MLP neurons of a small language model. Each row is named by its layer, matrix (gate and up: input weights) and neuron, and shows model dimensions 197-260. Each number is 128 + 24 x the weight over its row's rms, rounded and kept within 0 to 255. A neuron's up and down rows have the sign that makes its largest values positive.
A block is one neuron, or neurons of one layer that tend to fire together. After each block is what it responds to, as a language model described it from the Wikipedia text at the highest values.

L5.gate358 [142 140 103 126 133 118 136 140 138 103 121 124 144 149 113  52 121  82 139 150 134 115 110 101 127 133 130 100 109 114 126 166 150 140 176 168 123 115 123 148 114 130 152 124 146 116 119 135 134 139  90 155 169 164 116 140 122 149 158 102  55 147 158 107]
L5.up358 [119 147  89 110 146 157 138 205 154 152 106 123 118 144 111 108 112 101 119 112 125 183 154  85  78 113 136  84 140 106 121 102 142 120 121 160 124 170 119 131 131 109 128 136 129 165 141 119 154 100 169 117 151 141 116 133 147 130 145 107 101 111 116 123]
Responds to: Paragraph-opening copula/subject token

L2.gate205 [118 103 140 127 145 126 112 123 125 128  82 125 101 158 145  95 113 122 141 131  96 162 169 147 148  72 113 136 165 145 139 110 157 126  92 138  94  73 126 155 138 164  72 123 137 144 115 150 144 115 138 118  77 155 134 147  93 148 129 105 132 116 147 140]
L2.up205 [129 143 189 113 141 121 123 115  84 135  97 121  93 112 102 157 113 176 112 108 117 117 155 124 116  94  94 113 144 148 108 165 137 134 103 150 130 102 125 183 140 151 120 120 121 163 141 167 104 137 141 130 125 156 131 137 139 172 148  92  78  98 137 153]
L2.gate463 [118 123  94  69 106 167  82 123 120 184 113 118 149 132 189 133 150 126  98 133 102 159 120 140 132 103 141  72 153 122 149 117 128 134 139  97 130  77  95 112 130 165 137 135 111 121 121 128 143 130 106 153 137 116 144 141 124 180 128  95 150 155 104 111]
L2.up463 [127 121 123 121 149 158 105 112  99 127  89 113 160 156 171 111 164 120 116 109  82 112 164 139 134 132 109 102 144 111 164 138 109 126 144 113 114  72 102 130 117 183 112 156 165 142 138 125 119 104 168 144 101 122 168 119 103 166 125 119 139 141 158 114]
L2.gate717 [134 131 111 163 105 129 122 120  83 118 174 113 106 127 135 124 154 129 137 145 120 139  98 128 152 121 149  94 127 172 139 110 125 101 114 131 144 163 100 144 123 134  74 135 109 149 154 115  84 120 155 130 150 102 164  86 142 107 123 155 144 111 120 126]
L2.up717 [100 168 128 151 115 113 129 109 150 152 126  84 132 154 158  88 153 127 164 154  86 128 141 156  93 154 146 110 116 172 126 110  96 137 104 116 103 140 119 170 126 148 122 125 131 139 169 105  99 109 106 115 126 118 170  81 145 133 147  90 160 137 144  94]
L2.gate814 [137 129 144  97 156 143  92 133  92 147 119 122 146 136 146 120 129 112 131 149 148 132  77 158 146 106 131 116 146 137  99 128 174 109 108 152 113 151 137 136 124 120 108 153 103 125 114 152 116 134 119 132  90 193 148 159 148 121  78  31 113  97 109 112]
L2.up814 [121  91 139 134 126  65 104 150 108 126 119 110 122  92 110 110 158 122 116 113 161 149 148 104  89  47 153 140 118 129 134 125 102 130 109 136 125 117 132 137 108 119 112 100  74 138 151 120 103 121 114 125 146 144 100  64 129 135 125 156 121 161 125 142]
L2.gate823 [112 114 165 121 145  92 101 106 123 164 154 119 160 190 181 125 142 103 150 151 103 107 153 139 136 103 140 130 120 166 120 105 112 157 110 144  63 154 112 126 111 150 114 111 129 129 139 150  81 132 136  97 130 150 149 129 118  86 173  97 114 134 121  96]
L2.up823 [ 85 131 145 135 129 110  74  98 103 146 145 108 139 187 159 137 100  92 143 140 146 126 165 126 163  79 138 118 133 114 121 133 122 139 167 183 120 145 140 136 140 140 111 122 124 125 125 131  93 123 147 124 143 143 120 123 150  85 167 117 102 123 146 127]
L2.gate1046 [ 83 113 127 141 120  88 139 118 164 187 135  97 113 120 141 139 165 112 147 133 107 129 149 103 129  96 112 148 135 144  79 139 103 120  28 114  97 166 117 104 141 136 172 117 109 125 139 119 113  95 126 112 130 129 117 101 112  81 139 131 132 117 156 136]
L2.up1046 [ 87 101 121 145 111 120 121  95 129 170 128 102 110 132 141 102 153 115 132 138 129 150 136 117 140 110 126 149 175 132 111 126 147 119  60 145 134 132 120 102 134 119 126 163  99 172 169 138 125 134 121 115 114 114  96 104 169 104 126 116 115 116 168 123]
L2.gate1153 [112 148 133 115 152 126 103 153 109 111 136 157 110 127 126  93 121 119 154 135 158 101 156  91 147 166 108 165 162 157 112  97 108 116 111 109 130 153 110 145 117 127  99 154 113 126 145 119  98 166  84 149  91 158 169 104 136 127 134 120 153 168 143 159]
L2.up1153 [115 123 120 109 116  85 131 135 145 133 104 141 115 125 164 128 106  91  97 148 149  92 113 133 181 127 132 150 174 141  96 122 122 117 115 109  93 158 104 118 162 148 129 121 115 123 151 147 148 146  99 148  83 160 164 136 121 117 160 117 180 145 125 143]
L2.gate1171 [103 142 144 108  81 154 127  87 145 126 159  87 125 100 173 101  99 137 130  88  86 105 141 159 134 100  92 130 107 121 126 117  78 143  62 146 112 107  99 122 152 133  57 160 109 134 129 152 138 117 106 110 119 127 173 111 145 145  90  76 159 133 126 112]
L2.up1171 [ 90 153  88 120 139 112 120  99 148 129 141  99 155 134 192 102 119 119 114 110 104 149 141 176 103 107  82 144 116 133 127  99  78 131 110 107 139  85 120 125 184 128 100 147 112 169 113 112 133 133 121  65  86 143 148 139 168 125  79 132 145 110 120 118]
Responds to: Wiki heading closing marks

L4.gate94 [107 148 107 159 158 142 150 137 112  89 110 142 138  98 112  97  83 148 128 131 130 133 146 140 121 130  88 122 124 105 132 114 151 132 155 124  86 151  92  83 142 102 134 133 162 113 120 116 156 147 158 142 134 144 132 135 141 131 116 140 114  98 128 115]
L4.up94 [120  91 147 104 167 158 142 158 140 123 145 169 159 161 131  98 130 158 149 123 108 158 142 130 164 115 114 127  64  95 135 132 130 171 160 165 133 150 107  92 156 113 114 114 131 136 137 120 123 148 140 106 142 136 119  91 103 145 159 152 173 137  93 132]
L4.gate142 [117 151 123 137 139 169 145 106 140 142 153 145 138 132 157 166 155 106 131 131 129 154 135 139 155  57 120 121 177  72 114 138 144 184 157 133 161  85  97  82 105 128 123  95 140 163 134 136  73 104 140 145 133 108 132 142 148 110 150 129 138 161 129  98]
L4.up142 [148 110 173 101 156 162 172 126 161 138 167  92 143 149 121  90 117 147 127 134 109 152 171 166 155 115 164 107 106 110 103 119 117 159 106 161  93 130 137 146  96  89 132 124 127 120 155 143 153 133 121 113 137 100 140 157  90 134  97 133  77 118 139 128]
L4.gate299 [158 142 115 107  99 120 132 126 152 180 143 131 141 159 125 135 149 193  95 145 128 156 163 106 137 100 108 108 119 110 123 146 157 117  91 123 112 133 107 146 109 144 125 122 137 104 130 120 138 152 108 120 138 106 127 140 149 125 152 116 108 132 129 104]
L4.up299 [166 145  97 105 114 184 125 122 129 151 143 136  78 159 162  74 142 118 128 118 125 151 149 135  76 136 102 136  90 116 143 138 151 142 141 156 127 107 123 142 145 113 154 129  99 101 140 126 195 109 123 111 131 115 141  99 114 159 120 154 134 153 136 138]
L4.gate477 [145 118 116  97 164 160 154 107  94 123  87 151 108 155 149 140 114 117 104 144 130 118 174 115  69 129 134 146  99 133 132  91 134 131  76  64 120 115 100 117 113 119 134 137 143 129 109 105 106 114 131 147  98 140 159 132 148  98 119 175 106 109  71 111]
L4.up477 [108  79 136 119 136 129 183 122 130 119  46 157 122 133 116 125  98 139  98 177 137 107 144 126 126 131 115 122 126 125 120 134 127 178 115 123 167  97 113 122 122 120  99 117 138 127 131 126 106 124 103 136 121 128 116 129 158 118  76 198 134 146 134 137]
L4.gate717 [ 83 122 125 145 144 111  97 117 172 162 121 162 165 137  74 133 132 125 125  98 124  95 142 112 117 129 117 152 143 135 138 139 136 133 162 108 156 122  84 117  99 153 102 129 146 122 144  99 131 111 111 112 146  73 136 125 119 135 138 188 127 119 142  85]
L4.up717 [ 83 115 138 156 157 143 139 136 137 179 142 164 123 157  93 165 165 101 133 141 149 164 129  83 135  95 143 137 140 152 142 131 145  88 156 153 135 139 122 126  85 145 143 132 144 121 148 134 115 132 111 106 112  80 106 105 140 137 125 137 126 118 121 120]
L4.gate732 [105 150 154 109 142 126 107 129 149 148 126 132 112 154 100  96 120 133 107 102 130 152 139 134  83 131  99 131 146 118 135 123 136 141 120 130 111 135 108 137 119 116 146 104 129 122 156 140 100 100 110 130 111 152 155 126 143 146 106 152 154 124 118 120]
L4.up732 [110 141 150 125 121 165 130  96 116 122 135 145  67 163 109 113  96 122 122  91 147 177  92 106 154  76 133 144 133 101 152 111 125 159 145 139 163 110 116 146 159 113 160 108 144 135 139 148 131 147 144 135 127 142 132 138 145 129 115 148 133 128 100 123]
L4.gate764 [146 151  95 142 116 103 123 125 102 100 122 143 109 157 111  95 112 108 115 132 159 118 107 108 120 126 146 142 123 143 123  73 108 129 107 114 161  95 144 107 129  89  88 111 116 126 140 128 137 142 130 154 157 108 138  99 130 112 194 140 174 153 142 178]
L4.up764 [106 109  97  69 124 105 141 109 100 170 149 104 152 149 123 137 103 144 197 142 159 158 123 146 139  88 166 147 140 125 152  96 148 124 120 130 166 129 145 159 115 107 141 122  90 162 138 131 107 139 149  85 141 110 142 158 125 130 155  49 143 117 117 101]
L4.gate1148 [137 114 121 122 126 151 149 109 172 104 153 106 100 159 140 156 114  78 131 153 128 126 102 124 143 102 123 143  96 166 133 129 125 121 157 146 124 172 156  92 145 152 113 104 145 123 130 137 155 124 142 102 125 136 136 113 117  80 105 139 152  87 147  95]
L4.up1148 [154 100 109 167 173 121 123  78 111 149 119 143 106 143 149 113 116 174 126 106 156 149  92 160 106 105 121 114 125 119 126 104 153 145 133 138 131 163 122 122 118 161 104 138 104 179 120 120 151 103 139  80 110 132 124 166 102 133 110 140 122 123 129 172]
Responds to: Sports table cell separators

L4.gate261 [127 152 120 111 103 141 129 109 124 128 104 138 133 135 158 114 126 102 145 123 102 128 150 103 137 127 134 173 136 129 155 132 110 156 146  91 155 132 113 113 171 116 135 135 136 132 160 152  90 121 156 118 132 147 149 135 105 124 161 107 112 140 133 112]
L4.up261 [134 183 127 143 123 141 140  77 106 101 124 112 129 118 155 102 114 139 117 181 118 150 135 112 123  90 158 119 100 145 144 137 106 182 126 121 158 119 143 110 104 111 153 137 190 155 145 118  96 141 139 127 147 132 146 178 114 106 120  99 111 137 143 102]
L4.gate402 [117 183  93 124 118 135 108 101 195  98 124 140 158 177 136 111 134  83 105 157 147 177 147  78 119  97  87 140 118  91 138 151 181 104 129 150 113 143 111 113 102  97 122  89 143 166 117 118 114 116 134 123 108 116 113 153 122 115 162  99  91  92 121  93]
L4.up402 [116 104 115  85 122 108 109 139 158 123 136 107 139 129 134 125 122  93 125 101 144 152 180 111 117  72 127 102  94  96 144 165 192 124 148 133  95 135 126 146 126 138 130 101 108 160  78 153 127 127 109 129 139 105 120 117 163  75 135 124 101 114  99 102]
L4.gate714 [125 107 104 109 117  98 164 149 110 134 113 210 147 143 168 107  80 102 168 128 125 136 158 109 112 116 153 141  97 162  99 132 149 174 116 115 113 183 152 127 128 151 149 158 130 145 141 123 115 123 148 110 157 118 138 112  79  95 207 128 107 143 143 112]
L4.up714 [ 97 141 128 147  91 139 140 170  95 166  70 147 125  88 141 165 160 103 132 117 108 172 146 156 114 168 124  98 141 105 131 163 148 153 156 126 124 149 121 143 132 134 140 152 144 109 135 114 118 132 145 158 118 120 136 105 119 122 111 109  76 128 142 143]
L4.gate756 [124 135 114 146  94 164 105 125 121 165 126 138 112 144 165 124 118 120 100 123 113 158 119 141 105 133 180 124 137 124 167 127 135 187 142 129 113 168 169 123 137 149 156 128 139 151 121 132 149 158 151 130  69 112 151 129 123 134 135 156 120 119 118 141]
L4.up756 [ 91 141 135 120 127 127 116  92 129 151 138 129 185 173  95 137 107 119 128 115 150 146 118 156 144 119 156 139 123  63 140 116 111 173 118 133 121 134 119 154  77 128 144 124 120 114 126 105 127 130 149 104 102 121  98 128  60 125 166  98 165 117 134 140]
L4.gate862 [113 148 144 131 156  88 142 122 161 168  83 177 145  84 121 129 109  76 118 149 178 149 124  93 138 139 151 138 103 142 157 131 148 173 130 141 155 148 128 139 127 141 122 144 157 157 105 114 139 137 151 172 111 131 143 111 102 119 142 115 131  66 119 144]
L4.up862 [123 125 151 119  82 122 125  71 152  99 129 111 138  85 152 102 166  63 142 127 101 178 108 132 137 139 152  99 128 110 167 157 155 131 104 111 119 153 112 163 125 130 140 103 158 110 105 149 117 111 115 112 121 122 164 134 133 102 138 168 165 116 114 101]
L4.gate1061 [100 115 148 114 103 124 159 150 135 145  93 155 106  99 159  86 114 158 118 169 145 112 142 106 109  93 115 133 119 113 125 119 124  75 107 144 141 150 131 123  89  99 123 148 120 110 140  88  97 141 115 136 165 134 105 140 120 187 170 130 134 140 145 115]
L4.up1061 [ 98 119 118  95 110 160 133 164 136 154 160 143 137 143 137  84 133 135 149  97 135 137 120 117 153 147 136 141  73 111 180 147  98 140 138  80 124 115 167 149 110 112 138 100 116 133 121 134 148 144 160 101 139  80 130  67 108 117 141 119 119 106 108 101]
L4.gate1086 [108 124 119 116 132 137 146 106 114 101 138 129 100 153 141 128 130 132 128 141 144 166 103 114 122  99 133 136 107 148 114 137 105 118  56  88 136 124  97 160 107 125 129  81 127 114 121 165 135 125 153 124 103 102 121 121  84 113 169 132 125 128 146 143]
L4.up1086 [140 121 126 146  99 137 130  95 152 103 144 172 109 171 167 111 113 150 192  85 143 102  90 135  88 114  87 143 108 107 103 126  92 109 118 115 122 140 142 130 139 112 103 132 137 158  98 139 119 165 143 172 112 113  97 141 149  91 113 135 142 181 133 117]
L4.gate1104 [106 109 113 110 184 119 165 113 104 120 131 117 142 114 159 104  79 129 146 109 138 159  91 158 159 121 103 120 140 104 135 119 135 113  93 153 141 114 119 135  90 118 110 149 100 162 146 137 115 140 113 170 118 132 161 130 102 113 130 138 111 160 147 146]
L4.up1104 [167 126 124 111 109 136 148 109 102 146 163 115 145 156 145 149 131 144 146 127 136 145 162 101 150 142 167 115 139  87 176 153 110 139 105 153 104 134 107 173 117  98 169  99 149 133 126 135  90 119 109 135  99 153 149 137 123 114 109 141 108 116 176 115]
Responds to: Year in dates

L2.gate110 [184 119 110 153 122 166 143 151 134 137 120 143 136 113 124 137 141 113 160 127 141 148 112 166 134  97 157 134 172 100 146 161 106 118 121 156 143  86 134 138 147 120 128 128 203 148 150  52 104 117  91 167  99 148 112 166 136 106 147 133 157 133 161 115]
L2.up110 [133 113  91 173 104 152 166 130 168 169 129 142 142 142 119 151 122 131 126 118  91 109 133 148 124 123 104 189 118 116 115  76 116 129 135 146  92 123  96 153 131 103 118 108  97 145 154  92 137 142  96 143 141 126 113  97 139 149 105 155 126 125 141 127]
L2.gate450 [103 135 168 131  88 118 131 117 118 149 157 110 120 128 143 123 141 112 131 161 117  79 155  96 133 123 130 149  95 111 104 173  95 116 141 129 147 140 147 132 146 127 108 121  99 122 121 122 115 125 133 102 126 122 167 116  92 160 127 155 164 124 140 125]
L2.up450 [150 113 141 149 161 113 163 126  76 126 114 111 154 141 114 122 143 121 123 123 168 144 122 125 128 109 145 168 154 128 172 140 153 119 180 130 135 164 139 161 120 153 132 128  95 169 166 122 114 136 112 133 111 123 147 100 116  64 176 124  82 158 141 157]
L2.gate452 [111 104 112 105 127 101 132 156 136 156 140 141 139 201 146 149 160 129 140  78 160 141 185 108 130 129 150 141  93 128 111 115 147 118 137 170 118 123 144 106 118 122 158 140 121 118 103 118  99 122 120 102 142  91 108 122 181 116 105 217 187 105 126 116]
L2.up452 [127 177 131 153  81 132 131 135 129 112 111 115 172 147 162  87 134  96 166 117 114 140 159 124  86  98 151 110 132 101 113 126 134 137 113 165 132 122 172 129 120 143 146 171 124  79 164 119 115 133 149 107 124  80  92 134 179 152  89 163 138 146 154 127]
L2.gate501 [143 105 101 111 144 108 130 181 146 108 105 100 160 158 144 119 140 141  89 124 154 112 122 103 112 110 177 164 133 126 153 111 142 141 108 154 159 117 133 144 131 153 107 115 120 144 129 100 122 104 139 156 168  95 171 137 138 127 156 129 130 144  79  89]
L2.up501 [148 108 106 112 122 124 144 177 148 115  81 129 140 146 152 105 160 145  81 135 145 122 108 163  82  90 167 110 142  99 156 139 147 112 116 118 186 125 144 189 115 188 128  83 133 137 167  89 126 107 160 158 154 108 139 148 144  94 126 146 116 141  94  80]
L2.gate609 [113 152 120 148 172 112 114 106 189 158 153 148 153 125 135 145  85  99 128 158 103 163  90 150 121  92 108 144 137 126 114 120 173 115  79 125 131 157 128 148 133 135 124 109  94 135 126 103 110 140 156 120 168 106 165 118 139 106 166 181 126  77 129 129]
L2.up609 [144 143  66 122 115 121 124 156 137 143 134 133 122 134 134 118 148 138 140 146  99 143 130 162 154 164 157 130 119  86 139 130 114  87 116 128 118 138 141 128 184 190 107 122 142 176 115 129 105 143 129 167 166 146 120 125 132 127 141 138 157 124 122 144]
L2.gate978 [ 94 171  67  90 141 154 144 139 171 186  89 119 134 154  91  74 104  94 119 138 140 129 168 115 140 104 162 120 134 110 123 120 154  90 146 117 106 151 133 179 113 130 103 111 101 171 147 151 133 136  92 106  80 129  87  95 127 127 175 188 161  93 176 139]
L2.up978 [159 136 184 125  76 144 115 126 126 150 134 123 127 128 127 123 108 123 117  84 124 146 109 127 153 156 168 127 171 133 157 153 148 136 155 106 162 120 152  77 159  91 130  97 143 165 148 153 125 147 139 139 143 142 134 110  85 139 160 144 109 119 115 138]
L2.gate1088 [135 145 124 145 114 124 135 150 146 157 122 159 174 113 149 134  98 162 151 128 133 152 129 100 174 122 157 167 126 131 144 134 132 144 142 142 138 155 132 110 156 125 116 140 147 134 117 141 100 135 120 106 184 104 134 110 123 106 108 133 162 140  94 175]
L2.up1088 [170 146  79 131 123 160 121 135 102 149 113 125 149 112 156 125 125 157 123 110  91 140 107 113 169 138 162 122  98 166 121  92 130 155 141 175 114 115  65 105  85 125  70  96 145 129 139 130 119 138 144  66 167 120 144  88 146 106 124 122 152 128 117 146]
L2.gate1099 [106 146 125 167 175 121 149 127 142 121 128 129 136 202 161 146 102 132 141 126 110 127 140 101 122  84  87 184 120 130 118 118 141 159 183 126 108 163 157 119 126  89 138 149 141 152 147 117 145 116 119 120 140 194 139 139 149 114 140 142 162 104 111  63]
L2.up1099 [108 155 117 158 153 158 165 136 162 105 138 141 138 178 104 133  98 156 171 165 108 147 153 159 132  88 110 126 127 135 113 155 152 154 160 117 129 152 133  79 123  88 125 137 127 168 133 100 171 110 107 145 162 133 120 117 155 137 147 119 127 102 104  76]
Responds to: Sports league tables

L5.gate1040 [140 134 147 152  94 140 160 131 172 114  98 134 153  90 159 113 148  97 108 150 145 137 130 126 143  98 134 121  91 101 143 122 113 140 133 129  87 116 144  88  94 113 135 144 102 113 118 107 129  55 122 114 119  92 161 118 108 178 109  89  98 141 124 147]
L5.up1040 [121 149 124  98 125 132 180 166 115 132 147 175 127 137  86 123  84 144 147 109 110 111 104 129 123 107 161 133 106  94 119 102 110 109  86 140  94 123 153 168  95 142 151 164 161  91 106 125 105 116  92 142 124 154 129 114 118 132 146  92 131 157  77 167]
Responds to: Closing year in ranges

L5.gate469 [107 125 101 160  85 108 121 120 140 143 174 135 132 157 123  81 147 101 167 162  75 136 109 139 108  92 130 135 134 130 134 142 156 128  94 139 136 122 137 124 117  92  93 146  90 149 107 106 149 117 130 147 162  87 114 159  73 121 125 111 156 114 154 188]
L5.up469 [150 105 145 117  88 120 161 154 124 134 138 140 141 186 153 120  98 173 133 122 108 118  99 102 117 141 121 143 130 136 118 135 134 135  72 142  87 154 161 103 139  94 126 127  83 145 111 101 141 101 139  86 157 117 153 131 125 125 104 169 122 154 167 101]
Responds to: Table pipes and word fragments

L2.gate102 [123 144 115 145 115 212 120 150 166 106 100 117 144  74 110 115  99 101 133 149 170  89  89 119 149 154 170 134 127 151 174 137 148  94 103 121 176 122 109  88 107 126 128 116 163 150 179 125 109 122 121 138 154 113 150 171 147 103 137 146  93  94 127 164]
L2.up102 [126 146 100 168  75 170 105 137 126 147 102 158 160 120 109 159 125 107 162 131 119 129  78 109 134 154 132 126 125 144 157 141 132 152 111 122 171  96 130 124 127 141 130 117 130 172 159  93 138 107 133  93 143 140 148 152 158  65 151 101 102 122 161 133]
L2.gate119 [132 139 135 112 100 165 105 104 140 131 124 113 122 138 134 131 100 133 161 111 149 110 174 142 133 117 131 128 142 106 154 142  81 170 112 143 106 113 148 121 128 138 162 152 120 147 157 151 149 136 138 128 109 134 146 124 141 100 126 205 118  91 125  93]
L2.up119 [130 111 133 140 168 101 113 116 170 162 128  64 136  90 133 146  90 158 114 127 130  72 131 116 122 125 148  97 192 133 105 172 132 135 131 150 114  97 154 123 115 141 151 142 111 129 123 133 128 122 121 158 104 146 152 153 127 135  96 105  92 125 178 110]
L2.gate349 [110 117 119 150 138 170 128 138 127 145 155 141  94 103 124 181 143 149 114 112 161 149 145  87 155 144 104 117 140 117 123 148 159 119 119 136 119 141 130 103 111 130 100 153 135 177 120 154 123 138 102 116 150  80 177 136  77 114 143 127 132 162 135 164]
L2.up349 [138 130 109 114 163 141 139 130 149 158 142 109 134 175 147 108 117 128 152 164 167  93 142 137 114 103 117 120  88 112 136 160 110 119 108  95 160  91 103 138 153 141 137 171  71  78  96 162 127  94 101 136 107 127 128 165 108 102 122 139 125 127 129 109]
L2.gate486 [124 135 138 140 131  87 112 137  88 144  76 131 187  92 168 114 175  73 142 177 120 174 148 125 127 137 104 140 138 159 148 116 161 189 150 143 127  95 147 156  91 152 125 112 154 133 132 145 112 111 143 134 130 165 119 123 134  93 114 129 109 123 115  92]
L2.up486 [105 126 156 138 117 137 115 106 113 157 108 106 149 136 125 115 169 143 131 174 133 160 167 152 139 116 120  85 125 123 108  98 137 174  97 141 127  80 114 122  82 160 173 143 137 148  63 161  96  94 132 139 107 135 161 116 100  74  84 189 126 117 136 127]
L2.gate532 [124 139  70 135 146  94 137 123 159 114 161 162 132 119 121 123 142 146  90 148 106  93 146 110 130 145 155  95 120 143 160 114 102 118 111 123 101 124 154 128  96 133 158 145 103 127 153 159 177 138 122 183 117  74 121 166 101 123 123 158  88 101 131 117]
L2.up532 [170 135  65 117 122 126 166 106 167 168 140 158 167 128 154 108 152 142 132 130 128 121 133 132 121 101 139 148 115 114 172 110 150 134 149 119 114  96 135 136 147 165 102 118 126 181 151 139 131 169 125 141 112 102 148 149 104 201 124 135 142 130 112 115]
L2.gate788 [106 172  82 109 140 107 101 151 145 134 146 140 161 106 180 140 107  97 115 134 122 114 150  66 172  87 130 186 117 129  96 127  99 137 119 147 144 174 101 119 126 136 107  94 120 126 134 148 183 144 129 149 105 137 107 147 114 107 151 131 136 118 133 119]
L2.up788 [129 110 116 117 131 124 119 141 172 104 170 127 132  96 163 106  94 121 113 107 113 103 157 118 196 154 115 132 128 135 117 147  81 140 140 117 179 175 120  96 117 142  91 117 120 103 122 111 180 154 147 136 105 124 113 147 130 128 124  67 125  96 118 151]
L2.gate907 [112 117 107 143 136 116 159 116 169 129 119 128 176 160 125 148 139 138 107 187 125 122 162 196 135 142 113 141 108  88 137 108 150 152 124 116 132 101 131 143 114 134 137 113 146 151 154 146 111 106 174 177 119 133 143 122  88 130 101  69 151 124 119 112]
L2.up907 [108 131 128 134 116 156  72  91 138 123 121 145 115 126 162 101 111 145 197 115 137 152 158 130  92 127 124 132 168  92 131 141 146 146 124 121 176 184 126 149 110 111 145 150 146 118 146 169 124 127 156 132 125 113 163 134 168  76 148 130 106 125 123 139]
L2.gate959 [112 168  92 158 142 116  89 153 122  71  98 151 170 135 142  94 136 114 158 127 144 113 139 133 128 162 143 162 112 136 113 135 157 131 153  86 142 157  86 104 140 106 112 122 141 115 135 112 114 111 109 134 118 140 164 158 159 143  99 107 104 139  85  84]
L2.up959 [100 115 101 126 107 107  58 139 112  86 116 159 140 131 159 113 128 102 160 148 137  95 151 102 127 156 137 191  94 153 100 140 162 131 170  97 195 112 124 128  92 128 108 138 157 140 123 119 108 100  95 156 104 144 130 178 143 123  91 110 107 136 114  99]
Responds to: Year-completing digits

L4.gate50 [161 143 106 181  99 103 159 100 103 117 127 105 145 113 160  85 111 101 127 142 153 135  94 156 150  87  88 121 141  85 121 121 116 112 122 162  83 194 154 137 179 194 130 134 108 139 125 120 109 158 105  82 126 120 161 154 108  81 160 125 122 112 159 137]
L4.up50 [156 128 109 142 157  92 104 105 119 121 128 147  92 159 142  91 133 124 129 146 154  82  78 165  82 100 103 114  89 123 157 141 155 128 156 105  94 141 111 122 130 150 114 141 104 115 109 135 144 126 102 123 120  89 138 106  94  96 149 112 152  72 154 137]
L4.gate250 [116 112 129  94 102 140 147 118 145 120 135 100 134  78 140 124 129 147 148 153 130 165 120 142  91 134 161 122 133 139 140 138 152  95 142 165 173 146 145 127 107  96 129  78 112  87 105 176 128 140 174 109 145 148 122 109 121  85 124 125 107 138 114 130]
L4.up250 [157 140 181 154 121 104 142  83 109 161 143 134 151 145 118 138 155 130 171 141 159 117 166 160 124 112 120 140 131 152 140 155 126 133 141 159 166 104 115 177 148 119 138 136 138 125  98 124 135 116 122 116 120 158 169 101 126 128 119  71 137  95 114 158]
L4.gate269 [115 101 138 123  89 113 110 132 102 141 137 157 125 110 128 140  96 100  74 158 147 169 176 112  85 145 139 132 145 126 125 137 125 144 120 132 157 154 119 112 110 129 110 157 130 121 124 124 139 111 125  89 128 132 124 103 134  98 146  96 158 116 126  96]
L4.up269 [111 137 187 133 107 118 142 166 142 153 127 135 154 134 127 121 120  87  98 135 159 114 120 120  93 126 111 136  65 130  75 126 141  91 131 127 126 122 108 113 122 156 148  97 127 144 114  90 107 146 135 107 150 110 103 130 130 103 132  89 131 129 141 143]
L4.gate846 [ 88 119 108 158 128  75 166 150 120 129 131 145 138 162 119 101 158 125 146 137 157 104 157 108 168  94 135 106 116 105  97 132 183 107 128 147 116 127 109 144 119 131 114  84 114 135 101 131  88 137 163 138 127 159 140 121 137  63 125 115 123 133  82 166]
L4.up846 [137 141 175 141 109  58 120 141 112 153 139 137 133 166 145 112  88 137 100 132 109 125 123 194 114 138 141 178 167 131 108 130 122 117  97 114 125 135 110  93 133 113 109 161 158 143 149 122 132 149 132 104 128 124 143 104 114 167 112 114 118 105 143 143]
L4.gate936 [ 93 128 149  90  82 141 157 116 120 167 160 145 158 104 108 106 136 153  95 113 162  78 114 144 116 141 137 133 151  99  99 104 166 156 156 164 135 142 121 183 127  94 126 164 145 132  88 146 135 161 125 123 156 130 101 119 115 109 179 103  69 121 131 151]
L4.up936 [161 119 133 151  87 129  99 147 112 119 124 123 147 140 116 100  97 119 121 153 108 142 153 107 130  91 141 133 126 140  98 113 135 117 132 164 128 161 124 157 118 100  87 118 102 148 134 136 129 130  90 145 140 122 119 114 133 109 128  92  86 156 128 138]
L4.gate958 [115 143 121 129 100  92 139 118 144 116 104 139  93 162 121 123 131 119 122 133 127 126 131 150 128  81 127 109  90 126 125 120 144 147 145 140 146 154  79 131 136 156 105 106 137  90 111 134  67 115 162 111 118 160 127 121 153  60 118 152 100 127 137 154]
L4.up958 [105 159 185 138  84 134 155 151 136 223 141  89 153 140 159  99  97 121  95 115 109 120 153 161 126 115 128 145 108 145 146 110 109 111 110 156 193 141 128 122  74 117 100 100 135 146 144 139 156 127 140 120 114 101 133 122 139  95 155 155 143 132 122 161]
L4.gate1082 [ 98 163 164 128  92 110  82 157 136 131 165 133 150 150  99  79  80 109 146 135 129 139 128 111  69 147 146  95 143 121  97 112 136 142 124 127 140 130 143 176 147 116 177 123 106 146 158  99 128 152 138 135 122 125 113 106  75 108 144 107 176 140 113 124]
L4.up1082 [152 123 141  74 106 133 106 156 151 139 124 153  94 117  97 111 100 136 124 116 100 121 153 132  68 118 144 101 134 107 111 126 132 108 112 112 144 113 169 197 127 124 161  86 101 117 121 134 122 162 166 135 148 137 127 126  93 130 123 123 134 144 112 110]
L4.gate1180 [129 156 161 111 155 165 137 155 143 172 127 119 134 124 145 152 101 143 126 148 114 104 120 162 156 124 135 124 155 158  96 117 121 129 134 102 137 137 103 142 121  97 174 118 132 164 117 135 137 117 154 133 121 120 111 111 133 113 131 127  86 162 140 109]
L4.up1180 [165 109 107 154 125 111 146  89 187 116 143 148 139 117 117 115 121 100  99 111 158 125 127  90 140 161 137 117 123 100 112  99 148 152 121 121 139 142 143 152 157 134 160 146 148 158 153 134 166 154 144 150 134 131 132 128 133 147 157  72 147 116 146 153]
Responds to: Biographical lead copula